From a checkpoint of a small transformer trained on Wikipedia.
Size: MLP 1152 SwiGLU, 40.3M parameters.
Architecture: RMSNorm before each block, rotary positions, no biases in attention or MLP, tied embeddings, capped logits.
Training: a variant of Muon for these matrices, 942M tokens.
MLP neurons of a small language model. Each row is named by its layer, matrix (gate and up: input weights; down: output weights) and neuron, and shows model dimensions 240-431. Each number is 128 + 32 x the weight over its row's rms, rounded and kept within 0 to 255. Numbers have three digits each. A neuron's up and down rows have the sign that makes its largest values positive.
After each neuron's rows, "fires before" lists the tokens most often just after its 100 highest values on Wikipedia text that the model never trained on.

L9.gate501:137112144119192153175136144132119103148122168095135130149130113164037126146164135127113062114128126126106170102157134111137167147179152167146154106123157096088095112186124133163084121135135193093156162138134117159119130144136179085139128096012091145136149193135149137127102130092068140148107099178117141101143181134115093115065068094119097120081129084127143094079123105159074130145095121093117093128112163100094151136080104118102187189151084109142191155099095165129110131161086117048134089129151090123138132133143094163119119165175176102109108136184083139120139185096147170120
L9.up501:122098121109056133119092136155196102073129112130139178164144130135126140157129108160100109097116149107162124101126112122103086119139097149111176094112153165138153131119191140140170079100156147107129134053132148150135107118117096153124101146129099171061127179138148193182139117122162113162057154149117209151132134172075171127177089100124198064105122124145129065099099127170082164106115110155106138139098131154140135176146090129138103077156117186152077092164116074137158134119110146074070188131114171120166137140117123116184113111177109094084117140037110174110112134150103174178
L9.down501:081118167081107151126123118109134153133068138077118125159169121088140118159152166131123097097120132120130120127088096102099165176134096122055142083114119165088161112132123137159120106128071131129135127192150157173139117157100133063118110106139180111120066163141068140118138130118161105157199161167165154142114082179067178159145164131148213103124138105172193147135129133162129132144122135119053159139127124195115129098167150113125118089128128153110140079142065107163074081197067095117123111104133102084108167138163102125140133122161122161158112180127118147138192102117108064179
fires before: "4", "3", "2", "5", "7", "6"

L9.gate867:164119199093136105124181104142198136114125171063088116139099170133131132165170138104145104105147147128092159060172092100116162140149151115137080121089201148156130071129165133178072160120150122152083119045152162132111187158132103115125143135067104150170134172136133093131122117107092158186126160195146133103131151081145136129106089106167097167185067108181159099111160173148128099136147133093169188136132118146108164151103119122122097144103105128130138114115138132156180086156089178049111153112197114097138198069163124117135054150068088126167159141112158108114116151113116171146
L9.up867:056131126083145107134095132137126149115191147128133162152068112169141082140081121116152114142144172121150183149133114132112120138123107166100096073105120165105122115113164121198082175141087166131154094090124100138119187118141074105135109178191115126143113118030127076149163165114136167074129089107138117063187085149095085104105127124126129114159134118123153119075077092104155128133161145196092092088063165173161192178137163166079127158042110134152166109074105185129122121128146138098158065064156166126111120141094129152123123117137169169151166182155146094144138105118167094116
L9.down867:099089131116093140119100166160085139138097155142100188157090079196108150129172089070136126122085101122104062127131157170146055132120139146116181150161093165119138171138071105050133127131141137122137130155125173161125092128169099100135110099134160187131142134122147124083189113108110212109129099107174129109102132134162130077157119190066124161089129123167139129160102094146092131097114100067134126107105050097130132156138143053141142093093177125145190099067098112123156142130056142128141139092098087107104096133115124130046110139110176128131117142131137111099149104124182093094
fires before: "1", "0", "2", "9", "3"

L6.gate1142:096123146091159114106145109130176117128107134175077104123148163116136181111095140165153153175097141078101142078124112193098153122087137117121116131081141145153082105156103097107159114129132137174139154153122124138153164138123160169172135106151104097129119116088099049109121102196110184158165084137112214137137097143103148073106140161199124098106063148123151190060117179120135169111106080071105132135173128094105038097098196126156099129110139155131098156128163134192084122131159103112153122125207158101160132159140178099090119126141138093124126175104100154154139145132095118090
L6.up1142:199157111166162147166108118105100078148173098192154154062119072124156099149101106071217183106078152160140109168131158089105156102150105154093121163091119104115135149099144154085127150126113075116092135113172186134109101135150112099150084138091075159122115114127157119158173169111182093136116092104136075116124102138182151138120121114029094151130166114084132115160100143121089181111168160185150111129088168073103157096161117083126155158115155101128149122083139170140126196142068153179156150122145096136122150130109110175115096151110131163097181105135094130115122116134134161148
L6.down1142:111149127142171123169111099061158119137107126125129211102110102088097127145154107141139159158109099152136137152121141085111104151173087133088164097153123054116162145138121114139122090162085097132094105095118096098150101156158167074084176148116127147111097120115161121193160205110110129166152176114103104150186125080178149144129108180100084140126195109129155108107081069092148132143153176127175100148178157000150144166171089134140167094117121115088179080128158154138127088082165093093143132159047132160141189139152123169113123147141089115129099150157176155207087102132173127139
fires before: "\n"

L4.gate17:173113114154113113139138145166037112171190153106114123082160118103136158120135136110077145107155204193152098116174119125108134130163096138128116138122117163093091140128102124146104175109158071117188124167163162102161150116140188135121092125127105109173117179122129129133137116138142198145122158124117133127116125103240133151076118097091113210133123161198106126109134141192176139110097140096144122158105085184255124095127119114148097138131163045136094125114110190124162154124062109137130107154165127153119154141089190161115084132155117118084072082151128122129090116126164128167
L4.up17:068135162108129084122185170135049093115176160114137129146116140128075147120163112158099098153121154143147125147135083093142109166100126105113112161093118146093105120163105126135180109115113102151138163110169122103129193093132125115173094112160129137144112135162155142102111181162152099102110207157114091160123077154203127136168121147144167135103100125144122121121155132155137197078104185098125109094081100178160143102132070207155136122112178054155136139115076148127138118123087114149151127159102171098040181140136169075074115150153095177067178162095117114134153091092154117153
L4.down17:255109118138079148141142176168100119145098118112168144150108128133116162119130171111129127143156100146081122103154151119133138132102151115154137145139113150168177113115125122189149155080132079107123177128119108129190158152145153147145106138135127131102100137162153149105091100146140105154124092117075084100158163107141112121120141163129083118071056184156164099114135131152116184085101169099108154160110154066165099130148092174212161145148188137116201187088105103092160103129096072145102109160115103119130125166126151191125131129211128125111094166142115104112159121129089104123
fires before: "\n"

L5.gate302:154114121109140121136092180145151145103117155085119119145128117137131088091153077185116151210140094117082139125097088051146105148129080122088105109117151110128098156118153089116106139210061160164189121151185150111108144124142124174135058143165085139170096087132141108108100099125074122082151129131151140118121123114158110136150134098155083140135149118142118158075151118121087119166099194159070169070134147158185183138169092111097105127140187160121147186188112133091162111087134168127124163127130120169154118162154172134157088139149166110114158124166114091125133132108161156205
L5.up302:169126126147153179168061153097132078184126097069161150196112148089130132114091130073144141222122202168151174149095138121130118199129120126098097207095107161106143138080109111142121166152123136164121122109116127139108124182110179182165103099150160071211089153137152137172164142160184103121128147157123156193145111077131117109149157113122088149117136120171138230077097147132101117164105104084138121123174104110142173139107152078108123114091151095137091131106134162151174078145120168104167167141149146121161130120097135069173130159121146124079124118151106038092150177104113156104
L5.down302:142092108087181132187090209101116142093127134127092141172186117146130087093171109209162126178119168164111114158124071045091159143132144144131133164117120093074106141118163130194163190179105172167123073103113111172109172140132102111128123111157101152150085085126126155084124118207128174094089093116126194141106099176133160141165142148115054178148086109124106144124139098128172181172147145150203151119132125132106146126131128183114136106095107172134093130110107130135148077180156142103110120122104117114150134136113091083097117137141132103117111114158102178067096121151095174131
fires before: " ", "0", "1"

L5.gate325:168129125150099154150138061132077154120126116126149166091086126140072155139175087037222090153109134143148181119072159087142182110157110113083135111062108079158167117168103085174142138131131101179108060115164126106050129082133152123189072142124117071129123128140158109125126093180116116188140109092131132085094122121095149142096137119159106165048121150144138129102119181150086192094138102132145120133147100166071183089168107120135085113118126081131111112194149139135134100153044055112112098054141073141072141145135097160093151128123113164117166122098150120119091140088128145174
L5.up325:070095158128088124116087117145077096150233124149148177074102135104099098140122096116158179130119112109123121103204150130070151138164135105106106145134139123160095076120123112123225160128140084136114056163134119215142173154174126114114097204101087072140093168108143129108132097134168136115108115057111092145134112155173135142126132118140108176086104170171120166066117164177142146099148147121211119165124135194110163117119100172154178120120093089168118148132134092161200128113185128078158155145129125167087102094159115159125103173114129131092118135076084121064158090151149108134
L5.down325:171132105120080156151169093157150150104144160142175158153189127114128093123146202103152129145180136166128120148125077101132144154117131092145053100140143150144137115080073057111156133093149089165092149181116112173214110199123114128129094145116113133114089134111133046105147028152126141154074061082138113133143127102151141166110107131116099107079132142084158113118081136140194181132101133113117080177140130084131134141111147224123144082146109121168108143151139097170116115109068134141121084065116151122143166081124126176144185148112077101099131122096086115168166116106108118089
fires before: "\n"

L5.gate743:106140148114131157122135114156153081176179115135144120118126113158134115104148082144174169091099140083080115163128131112155138118105114145150110131094095167117095159105078126123164157124089157145112139130098138107124126087138111065107070046158118069148138124174133154123145180216108181126136159100117128147082194119163095107083156118034115109089127082128158138137103123092127146085096168124113119147140153082184157142096154184101159083135136089134151100057092138169142119048152146091160114124165135188166140181145159113073151188203171136156137058190190196181149103132080096107
L5.up743:143120142178129098148143073132101079117150129132167128125151102165135132101132165153170152080171141133116182091157093121093144120123157099134123094131129116120126103080179135091171132141135183068174129124134124084110081183107139135180134121121134148078119126155134167156094108155156086107118142056144143174058131131105199153188167114097156162143109168149116144105129127162172108135180106122189133126169106073120191152140217109140070114090184166140108102178182152143178112159134159178142168185148165124104084117089142132141118094146068158153149131139134162073150158091143175191
L5.down743:147161092133072093167065126173134085153156140152099173119181154098129112174122154128117166107130088115037128118133184036091067106143058134105144078067165120126175144141095141115121157176077098144117107154149118086128077156141160103164068106153062128106114136105112127140110122208123160063121077065136150132127083204078096111175121169145117086114186082073187107138139139167173133100102118106115095124149087185092116125146126092141116137124159136123135169089170124077159128190121134167125142103105106128079164184094041144109111128134163153126172077149116173129120154152140116202
fires before: "5", "4", "6", "3", "7"

L9.gate117:117161127125129070100146099134151108194119148087098152119095109114151159137175150090170101136080173101147110159102110132133105094076159106131156161103116153219075139110177181123161107084103113147100105132104162157126099178160140159106151118129139124056172122123157119175116130079151156121097140166100178170131127096091109094158122114128171135089099183144116115138115092115082118044091119109150119184161135179104117161139153171156120125130157104103116093122093138126100184138091129123129135116145139137091111097088081091135151132129111125129116157184165102167122126101081083123
L9.up117:129182112177057146161138185110120109136149168088170041125077108099120123080145166199135098086067112138113100182121106144087144175105070166125144114056109154163120152153107134153114086120130140135103131133121056121135141092188096077170087072134115167125145150067143152167159101110091190099193125094110091090157072091136158149152076134105121099129132116162134071110149100159129108115107109104077116142169102137130144126106138119161142147134097100109124096087099121175135112098141163116152110137138133136130097142129100093196127143099119140106085116131065135119088101168115106148
L9.down117:093104137115104065132103146149126137132098134168157086133139182106123141103158132142127166140123160108166102124092128092133129139175117146113152167137173099151094117112127163036085061179096151122178147114136108167079136111110106092157140146129109129128047187099136172135168126173121136157178126150085051112154177116107090155111206104112129127148124114138120099160155092135076123126137108121118161162107083150142097134070137092101144107116097081137150145142153135126128083135081187102111180132111126093083154101102145151130104115120116120098147113104127120106136064118054100103
fires before: "0", "6", "9", "7", "4", "8"

L5.gate174:123141188115107156118134107148111139140139126163076195165118131107148131116094197125133144151201157116133138117116136059199132165091117063117053106119164122158106070126114126204134144128121120171129129172163128140131119094131112136066097171074086144118094109072127115132147122139157103134149127101162056154119141137088167162118176094065140092113091140153166161109104110140173177173180103143140034120102170092118117160139118120129180118170120126118124110093118127157187153053159108097129187091113104118099193178143067121173110097104141116118143185099109103209145163094135149093
L5.up174:158167164090134131110141106134110134095141185133099162192192069119147116109077140086101134096121169148089088185126121123144169081067108114136129065143122148125124124109108085094095113105136112168157097164118146123077148118142144165121123107146193151138093072119177104099143138124098135184168104139095092139128175163133160094125107124127114135091129137151130144124084196133149128129099147144120111135083106065077153124163151152111130091108168135137117158088137202128154142119120139118099115107120103204084127182112158121128098075133108168108094164173122144136162156119117141122
L5.down174:129107116110173136124092134144174068113127102136148163122177169126091156199153129088132094170160118127118151119142145125113098164185132170133173128171147111100123137141141138104117125195102112105128171068079099079149123099094104055154175052138076107139097154113147097118163157062133171184110076114148157146154100113062124131101113121075177071118159147074106128155138098155034144125175210128097148144123158004098133133111175128162144152143118149186148123102095099075131120086140120157142096137127117108155096100108110155106172175109129222086114078132067146111125124146127108177
fires before: "\n"

L9.gate393:129112219119165140123150127183117111130178124142127153125127111158086107091166146125199099107093169202190148100136143079084086097182065158133118130119094161130128187124179100132076144119175121151100094145136116119139082159110200058132095107091116170155115130130114137116188088115096185122129123113111198140161114150117125133142085089165104120163144155124108136183172134182097111131182075170096115129175100128160117130097088136089116139151159148117133079163109131129121120185129068143167152045141156177078195134105106125088142135157133136189085157125134124108118121122121180163
L9.up393:142129097126173154171098085089099136115148092123140134148108148065100147108121104142198105159100139159179063148098146096081085084145147130119136132106206112210168155113176063122105183114143118167109085148133086129126085083092080083082110136121181103168142133137135102137139049106109158145068161132130165126132112081164086120111066120137160068147120174116157089153053125125105094095165138166143132139138113093132179141106127111058090186094151114148186131171185114092090132136116095211139134090084200091141141150159097165177132108122133179108043126078179100116096131123165118155
L9.down393:119117125219148142150143050146135167164201138128139141124183158097112033103157160111138111134187096113118108145135116069137169067137130178079137086140077142174136091143097129077116159133124128086099119157194148127079099162102152127111066102173139157170149148108086139152150138189117133086096128121155140116141102133108077148101104097128103104141129163099114127104123154120113148136135108126118153205141141201101136136120134127164108117146100131160131125111122091113144076103114155149119157129151230110093124137124123090092117106146061131138127099114102093130065183153118128113
fires before: "4", "5", "6"

L9.gate334:111069155140098122161091125110135110148119195141113086087115068100139109185146176135153145105144126105078112177168140105080105132129108142070121103125186087084163104112178106107175162174134084132203132139120133115129084149163126130058153104128112116160169127142101168134125093099096136150104123064109155123138135127179108128112170073135124122107148010129148162063144113110147192169139150136118190155170085092088147131111132167084133117096123170145147154145137089127077041162116166104123217092101085154127126169083109114177103088157194090125121188160103131109191122117137130094
L9.up334:163128159105144084185129096176140172127136126133092136166076079183193152128102142175087162125160088084176121052151132081101123182138147190122150094142162126118106145174141119122132128083121163105080145136163116100120108158082089099146128105141151095140161166146125133148090111119130089153117124110078147137198072134130090124119109093183160146176118134130157163153165123168143168180112157154142191133160105136163168142161104176131169099131118196147118144129117183106124161139113126174091145122147109117074115122060136130091103151112127124095158133093123159056094119156140139184
L9.down334:094140115109075161151117145122130125159123092161148139199162138075199112156156107179086097123179111096169138101103123084150155087159102180160104136117110171091162179157106182121117089107136142156064116154063115139184107110120122122172143107120091126076124115129040125096146112073148106137124102077144132101117170143098098165129153157135107131117133151113142124171115109139073096143102132106101128128111116132096182127138207130192116111147120167165145128114105162112121124167155068161103148139123108123153090126132174094120138084126108145129082110145151136098155090201187190153
fires before: "5", "4", "6"

L6.gate574:038117155101150155135149085157084159126134057122092132169106070097126114181123083084076141146075152123128157072138110110125156152174145113125148123155175118154166130150151114100135167069139092151091137113134157154153166166079110148138033091076086153127186103077109103163125149122123088028117121156122119100107094107109092124204150178140070090071130115106111106048118078108086141138096135110191155149160103128124113121172171086179122139126146108175094223109094092128159122162098123148133157158125083169099142180111126135127107169126167138119141134110142106128135127136136124105
L6.up574:098133159103153144145129073158104143111108057094132123132167144093111114117143145092117124080160102150133112099129132130153141118125173109184145106189148125156117094099140126153129211123198164129051119127108158200064159102101140140124138128090123041128125173089147132144109087122128055111106149102145109139153057134166167082136063089064186139145088145132109074120110171110066138152143110088126132133156150066188159120109126109116104120123179102179133138132141081130151184134140101123109116097126163146117053105127100111084116217148126120095151105151176092104155113141129113117
L6.down574:015180099120104160099075209187126135123126114150207172095143111170129105114123097133141152123107161103120170127118164078109064155155113090122103129123143093102129182198100146120146162110123109100079182154060103145130130110120115166185135122135115116085111113139080131154130137103169136200172222161131116190157146111078137092080071096116109159124065092120150158152169091169156088163158156049125084115102168000153089119114143151159111078127112178138134114096157056146099112095124113124119108115140133148172119114070125108133089150103123086065120137152092071112124151121140106118
fires before: "\n"

L9.gate1131:105186130085180096156138115171161114120151161116169127149164146150082150119141095136063119102099038073104142095135107121107118194137097140080118112150125104159077169127145150183169129144093108174142108136141120169118158104121137107178154162116151120158143160130088178087068110082153131094122163131156111106101133165088122119151151097135119056164066123099124127122121061202156112118182104174124081121127194203142094098143099092100144176128158119164140098162093166064135110196050117129134120118108160152086110122164091144146146125145101130100134146086064079144144156160112139158
L9.up1131:151105120123185104165116130168064096179208134067116105065089101103133105179137104213114113101128110102066102065112117142142117199141120171097116207140102118106078087137077148124138199125143084130138118105138096070146139111108165130171150123147150129186157106147094084145095099162100148099169101116115108077141140131136128143096067126065101133155080119154091162102126167121116087147146162116134109102132142132143143179116093132117168087139162150107155151110142144125146168113129101103159127132107126160103180075048114119158118059091116131101137123087095106063165075124143119199
L9.down1131:056103154113138119134067162069071172150148148204127086120072165107100158123163143157101146130085118120126119157166184135188143153125095205134162154151167180119160113146106114148173151096166089156116124082131120236141124081126126081165157120134143167096098124103120157090108082141177176149144120098194190150130105127157107165101142094083124144097157185140189113134180065169112140157110134130146114138103111115103127133043173111101117099174137094169110095163102111078090121141137103137098108144160115137123111084090117134121129128115146082124079075136098176118121087140115170133
fires before: "0", "2"

L6.gate313:103162152107098092133143148113146130155109097162192201061122151116142178088116131082098126092148104174166142066122081145120135148054121130112117128210137107069172095108031151107113167127158185073112113125152156127119184160126153155069146071114133082122050164177133137145105159185161121158109163132109091155112079144153170130156138097142051109129110148112182143063165156192154184116119103147176171073138150134131175072117125115106136115112129081121180084099190131168193171117100085088130129079164157124164185148152132174129124153178128131105160139101100182125136145128178178113
L6.up313:134117198146103155120154146123138106151149120127121164053224140101127130152154108127216137093124122107203102188133086203082181103099113159113163121152127171086132097179145160105126201152142087151115110132129150158122152126131105123109146135102105093193164112095144153109175128155096166201099154120112133052133093122152085151100118164120195110124159132146162147192140164150190192169128084113208154178136137069146156095137143138137115132180109128131100106087105123137123087119076116081156149110125170158071139145159105177162194102168105151126102148159137103138161128059156112132
L6.down313:162149146108139118110137155169121115131135110112110143163132148082161133126162105163089114117145151118163088085124133121131177121190137108148105116131093155148137131142127064154133097148112106081159139111096115100111083130130156102193116150152120136114138108126138042143124120084147141138196139160110131191083178141084143102142115091134160121073117137160145124117160060175114131141143103167124179137079087000133104143118171117183136105124221098086150137111184130209089139113101126152062116148142155089068125087042128122128118203128141110121108127123136081136162135134132128136
fires before: "\n"

L4.gate256:129138169132078131100106165122104075116098066096103144131185144144099119161079152122139125150111164153208149132107125101117112136158136127137139085143142148159218114136125150130101119068173090152085126128155159159164163145105145163111114110177106157132104124098142042143167171118168146099182112151168122134092141122105129140120111164108054123119196084167145115126142178136161194091124147078092089167167105076078185116165158142166107080148124160106046134113197145151185132124170085121150145071119180120156200112134143096120173133080141116077057094136133189162138069114159122158
L4.up256:079134176157075138087142110127112137097109118155124185126128128097133139139166170138167109131130105077104146139140126106105130128155174116146067060055093144103190107126068129183185097132126091169142112106104135158119223165093099142123100146089098085123176099083140107195131149136132154161120115102164087134139083151096149134157153135148095142103127142152138065149120080127126124135140094133097068152044078059095131149138223126140081107173138140062129125156143161152150081070192141155119060103120135143092119125141135170140123180117138121081157137116128133112142138152122147131
L4.down256:170088072139101131139125117097107109103144118152098162150122131096145180193151151136131068116116119055123122148117087188136163163121151127127051143118144161060155095121136106158136084146116133125134184105084102112147107148061114141143091091158152114080125113116110134127113176110152145125122160152144120152137150149120194130082133099120096116096093092086125127064129123124062091133096136123114124123117148000169135180130145142140146147187140128134115051105149116116108132128161158147113154119085090200167150116132146208106110133073125140114167123127098120115164100191141104121
fires before: " |", ";", ",", "\n"

L9.gate664:119127136088079132162158088121163058116121122079147146108138161141152134114195103127101124082135143134181071148086118083138168103127138106127164139084127095093151121149153148137152154100120132137168059074127185164125114144143152146136143131081170177094088154097096108075135097147133182146078194113077163150159138127092142058130110077080153156101176085128107101084115121098164075187087142141118126180175150152153138129114135139188118089136188129173126156099148137117108123067089070109104130138085121155115143137139107151091142122101102116150112215173166100149122112077127192142
L9.up664:034032108082187136120107123153135090138165160195106181117130103133130127128144180116164095106172114138110124097187108142152138153148156115135089199101149104173148175150064126110117173198129096113107114127123217138136152093090092102202151104132128082149158116109101147100099089114085123058093164146073113114099127122136144123073131139181088125134085087107140127093095172208140139155168104164105111077152115107157118118091096123114103166098115109133129065135184070130122113160085140136106092091067090124181072145118072098159093122114106117109100136140121142136123111083162115132
L9.down664:126093134126125096095197115071138083111185170173146166081099132124139073122142118142097170097157149122128150140113139160158123166160128095128120118107105105125104123159158135113106142183123132075108120134168187163138129149138130145112104155194098126138154077142170097144066183180130129091147155125143163099153119116054197147068104093087128084138099159076105105153099126130156146132129057151091120171102157165167076110183160090094136088187148128128139089168145090162125099160113172132103158102158136122190150113063097157108150153130186140064114108174080085132158113131128153093
fires before: "6", "7", "8", "5"

L5.gate284:200117117138104194098090106154083112093142133082181083071135094117097169087177136128135137159162160103181078106218108136113106093098164183105105126158152134129102124175113150072105169154130112124124134134139152092166084116147101117152170086088145145099118097117157121113061100130109072108216129112123133051096201089131115130136104140130176154130171228055114147062101172161172152143097129117060074129128093062071076110136144175106182128210138147142142176144065132129114124162114140155146143185116089101126134096124108080130173119189108126079160151133135070072065151149199154122
L5.up284:092152065120163120136142144140072096107128120113119080096070116122003129115113137124110208130128161088186181126147042142096131108039132151089118134125088144161114148129148104076089152133102118122150146124135057074086072132132098115123165113151171135168137170100102104089090148189155077154206141127121162098101147083152182099194150171113159131162097129096171128110127117181157161099113102140123028122095090193063121121152089100127117087145167125134138117096164113104110114091098161178170103126151129111059149118176163113104211133109079159126146128122108170048095115123186174127
L5.down284:223136145124082141114131167115160128149183124107132063137062149110108127143114127138104179173085104151152106118138180123145102125177122097068135107125112054135145160112153141143117154168075134154148200117150061110155105138136105111115088105169140153141142079116129092131124126136141071111145094132180054126138129114094137124134131187149188147085107110148070061093145130129126104153116110133066140089157097006139121085171138077181189112144141141120140159131075111154130088154097142126132137146162134172092174106046146144144200143155134097110157090108137146122106083150139166100
fires before: "\n"

L7.gate617:102126090140121113147155150158115098088113109150117140056105106148158127136190086115097126143130148086119088146143086118152109075155156122131207100110103126152121124080158111146129172123092045154144102113105112131114159052074158115184104115078148125101203167126149107108151105133108100100202143055138122101115101110113116140095130127172147134140156143160201120131108127183148113094111141135043118143111076076055077130144131080086145040071094097147130102147173132111121140150091112109093060080134173143164164155072150153121105079066156181145154097129159152129128132158136123121
L7.up617:069112139136148158097153157142123117147173127191105140097160088128101069133137143149110076166134172119147123111118109083156116136129129081103058141216143081157125140110122127102102104124181076201116112130145127115157139149165115124109124114122130155142191087112051109096138155065172153086128093107148142127053132104138165114125094196149145127125109138153138142118166136107112090134122123128111119126151183105121117127161085092174140114132097102139094066148201157134094119062098159135153150145103119102125077186056092165182148129101136162105167062218155152161180106163141136060
L7.down617:040085123117092134159154137142089157082079116208117134086163153101128164079137149133096163137112158073087092132132152145107170170166150126105113125172139127147081124092121186090151113105095119170139096126106203144087119108123177080143139159119152152111173140101140165137204102119126122095157193088135132144130111120128119099094100095180144121070125123133119124149137166115188140157131104160104158154123100150094129161166169136126143067153091149112117126128131092109091117096147104128162154163196162171096100059124107138169188112138107193155092110128073184147076110080122094095
fires before: "1", "0", "2"

L9.gate1056:129210125108176169159132120113119169091129127138100111119122151132133217115146153158212143080090125079188149202115121117121134124112117111141143130163112144170132130185174119110142114156172093092112161141133114121102131133111176137113119090085153130143064137157132078143171078157121173178092063100132183179171118133149085105073153153092122138111084159192145114094161078092107166131130135114119130141170129128117210140110121126104093164216163132127064130168109124167100136173092091161123121113137142159136180089105144114080165155114179102107136120115205081106162096138100175119
L9.up1056:139118199110146139153131101147129094141140139125118185179155115073043137110093153126155110074096117163172127078131148202070112141134097184141159139177120147115061178155175103143151142110120136157134121075128159139117071067081111030167085092153113146154098124170146172067134143075074142143080107177151157116132088139116160129138093107147130132097190081139156138112140161164142112144145115168169158173152179081158119126050106110135130138170125119163148138168146139149094141184094102095136158125168132171158149164095141153148125127172145099085180109147079135111121123101178134090
L9.down1056:126132177132134121098078134076133167124105158147136115099097120092125207134168119150150129129161124100129103107136167147129156181123166129150121116143090109117103166182131059110089189147187104107106133160162144123104149132118128132122130086144142106136079133083098162166164067177140191148096121110133175132078109129136063105197076190092137084115156126114115066105111139104123083192123088115188126165104107126127118155086128154109148080137119137112070161177151118122075123183150107187132137142157165152097153104139130125086150119165106102122158121077176123116103115120085151139
fires before: "1", "2", "9"

L5.gate792:143097109118180154128150132078102106119115083081139152076148136095049140134091108129077134101057132158138163118074092120135146093144132112119149116135164155175081109044064108162096137112099106148094071135110124156131129176131124150125123121106063203158095111092149097075191146109122095192108149146113140144121120174077115148120102123108185100155106127129077094114132162125122108075066168105132172154120173122123129164149134114110140147172241108121146184118153152154114129156128116115057128084112091066122138107071114112167070073159126137100142114150142128080090135101122084160
L5.up792:148161128161158112126141160150107138153136151100106111087086131121172110140128112111076124114142104139130161097114088105143175129123124096131133132147136096147139102133106131117132086174125140175164121125113146089223169123108115126134113154119110117125201135092149131123171127181135089157145135098136147201086129100160119189081099133090121146121156146061118107122142145141116167092114167064102196153150107127187132158095104138069152122165110122129130141116110165155137124131150101089120164130085216100108157104093130168165087142111171181144124111087162147107144148149067121147
L5.down792:219118156137103160113124114063115102218131046142128098135143153117126116100133136118164130098119133134119151088103116116115147137138125081143162104128119202088145151120075059118119194145096106149116106138140093142121158121186150116119058106127103144134112110120131123132089117099088143135091141130210137128102148102141166165113125125167095077137090106180142122091193171093075090148088159155091120113147143032129067151157108163169115125138114128164151140179101163147116178185128092147146176158118111149142126154145172185151087135186081113102141180094107202139198121146099114166
fires before: "\n", " than"

L9.gate645:115090142117147188125166093124134128082117114151189132109107097158098103075156112084088147146141150155086115135104123201145152126084149117139151153104111165159131114036158125171114115113135112125139132054155129147121090122178160153133085156055075128133169087156152129111069107094110169149088089155134143133143196129138166185141115090140136142219090150133178107166110132141141137137143088138121100173121173156119091092168110128139100130068065125080096082094153146090153102115090113017111141084157146103155148133124147132098039147094125129144072184153175159103150126158152137115
L9.up645:126133119142119149148127135104157074154098112138052133085137130122131135111116133166144100136172122135113083118155173143079123112138134140196067131123122148086162116118137135092086167103128098163123144091083092111147108139131097043125138130116058165134066180182203178069123119150128050163170149133108157095147178135131187167125125118128120148116156122108122203132081180139112131145138088092133112118099137101092140215155114156092168173122141132106135075174091119111093104119107118146103112059165160111135133178191135076128038081122111143132127083171171131120153160121159148135
L9.down645:109162075115124106127111118129154092168128123111125132165134101200149101133154100124103096168121130164118145176099151109158151144087170129128110124155117160097178161148084135117156203119131161126129094149124008197101195153175134120095096126104132112128153106110129179092132117189078093116069162110148131160095152127081083061173181183143089097113119139096140108139083131151137127163099090134189116128126145163116151149107127166150156128185130078094151109152128128080185072099138145141137113116117184125107148128111136124134130111140103150131115125126136072140164111156040091134
fires before: "3", "2", "4", "1"

L5.gate628:153139100127146084090126095161102149102185110076151126091112207068089112081118200119157189124160136156132155118120145153147137121043124112102133147102152099134168145137107139125103131154134090154151106090152163186195097142141181140139113140100113136154143182130145101095099117100102111107139113193074108219144104098137099189126124153100119058111113108118152100122197165146159131140130195142083164121172124119131178181119126160158138111104164090110155159082098126126098101132136159114208099120092113141118110062072168113109113149161144127151168104121116133126133140119081143125
L5.up628:141121117121148148145140103140147150118108054115066148188125104199049175081088075159033172165072127109111135161177107109166089118149146114191113092152133087100167105158099169102122146130137153149151138147121170103147097145110142209132076124101139125082108153110119120111122117124074132077101109108125164108172067084163109141166133140133121196116129108123123113103104141124191160185130083145117147126150116077156148098144129139145104155111157087076078158119114089131100115143081118117189170100148158103164136184129159091100052115170104162163122098144129184143114129080168125156
L5.down628:219127092175099121120126120163085110145122101127183099119140205089113097106165110148150150132135115164077169115089145077079176095085090124161138162152122101130154145157105104132103117108129105043123097120139107170240108161164092111150170092135169149109172178111108094132143141189117138138127086102099105124151169129169146167112119063107045116147080181115140065194197117138076081127148108084100139160187092030106133130138125160108145156141155179132169128118210163187118141105102147202143060145081124072143139062138145131125142124159133159156138071105065103087142148109099113135
fires before: "\n", " |", " The"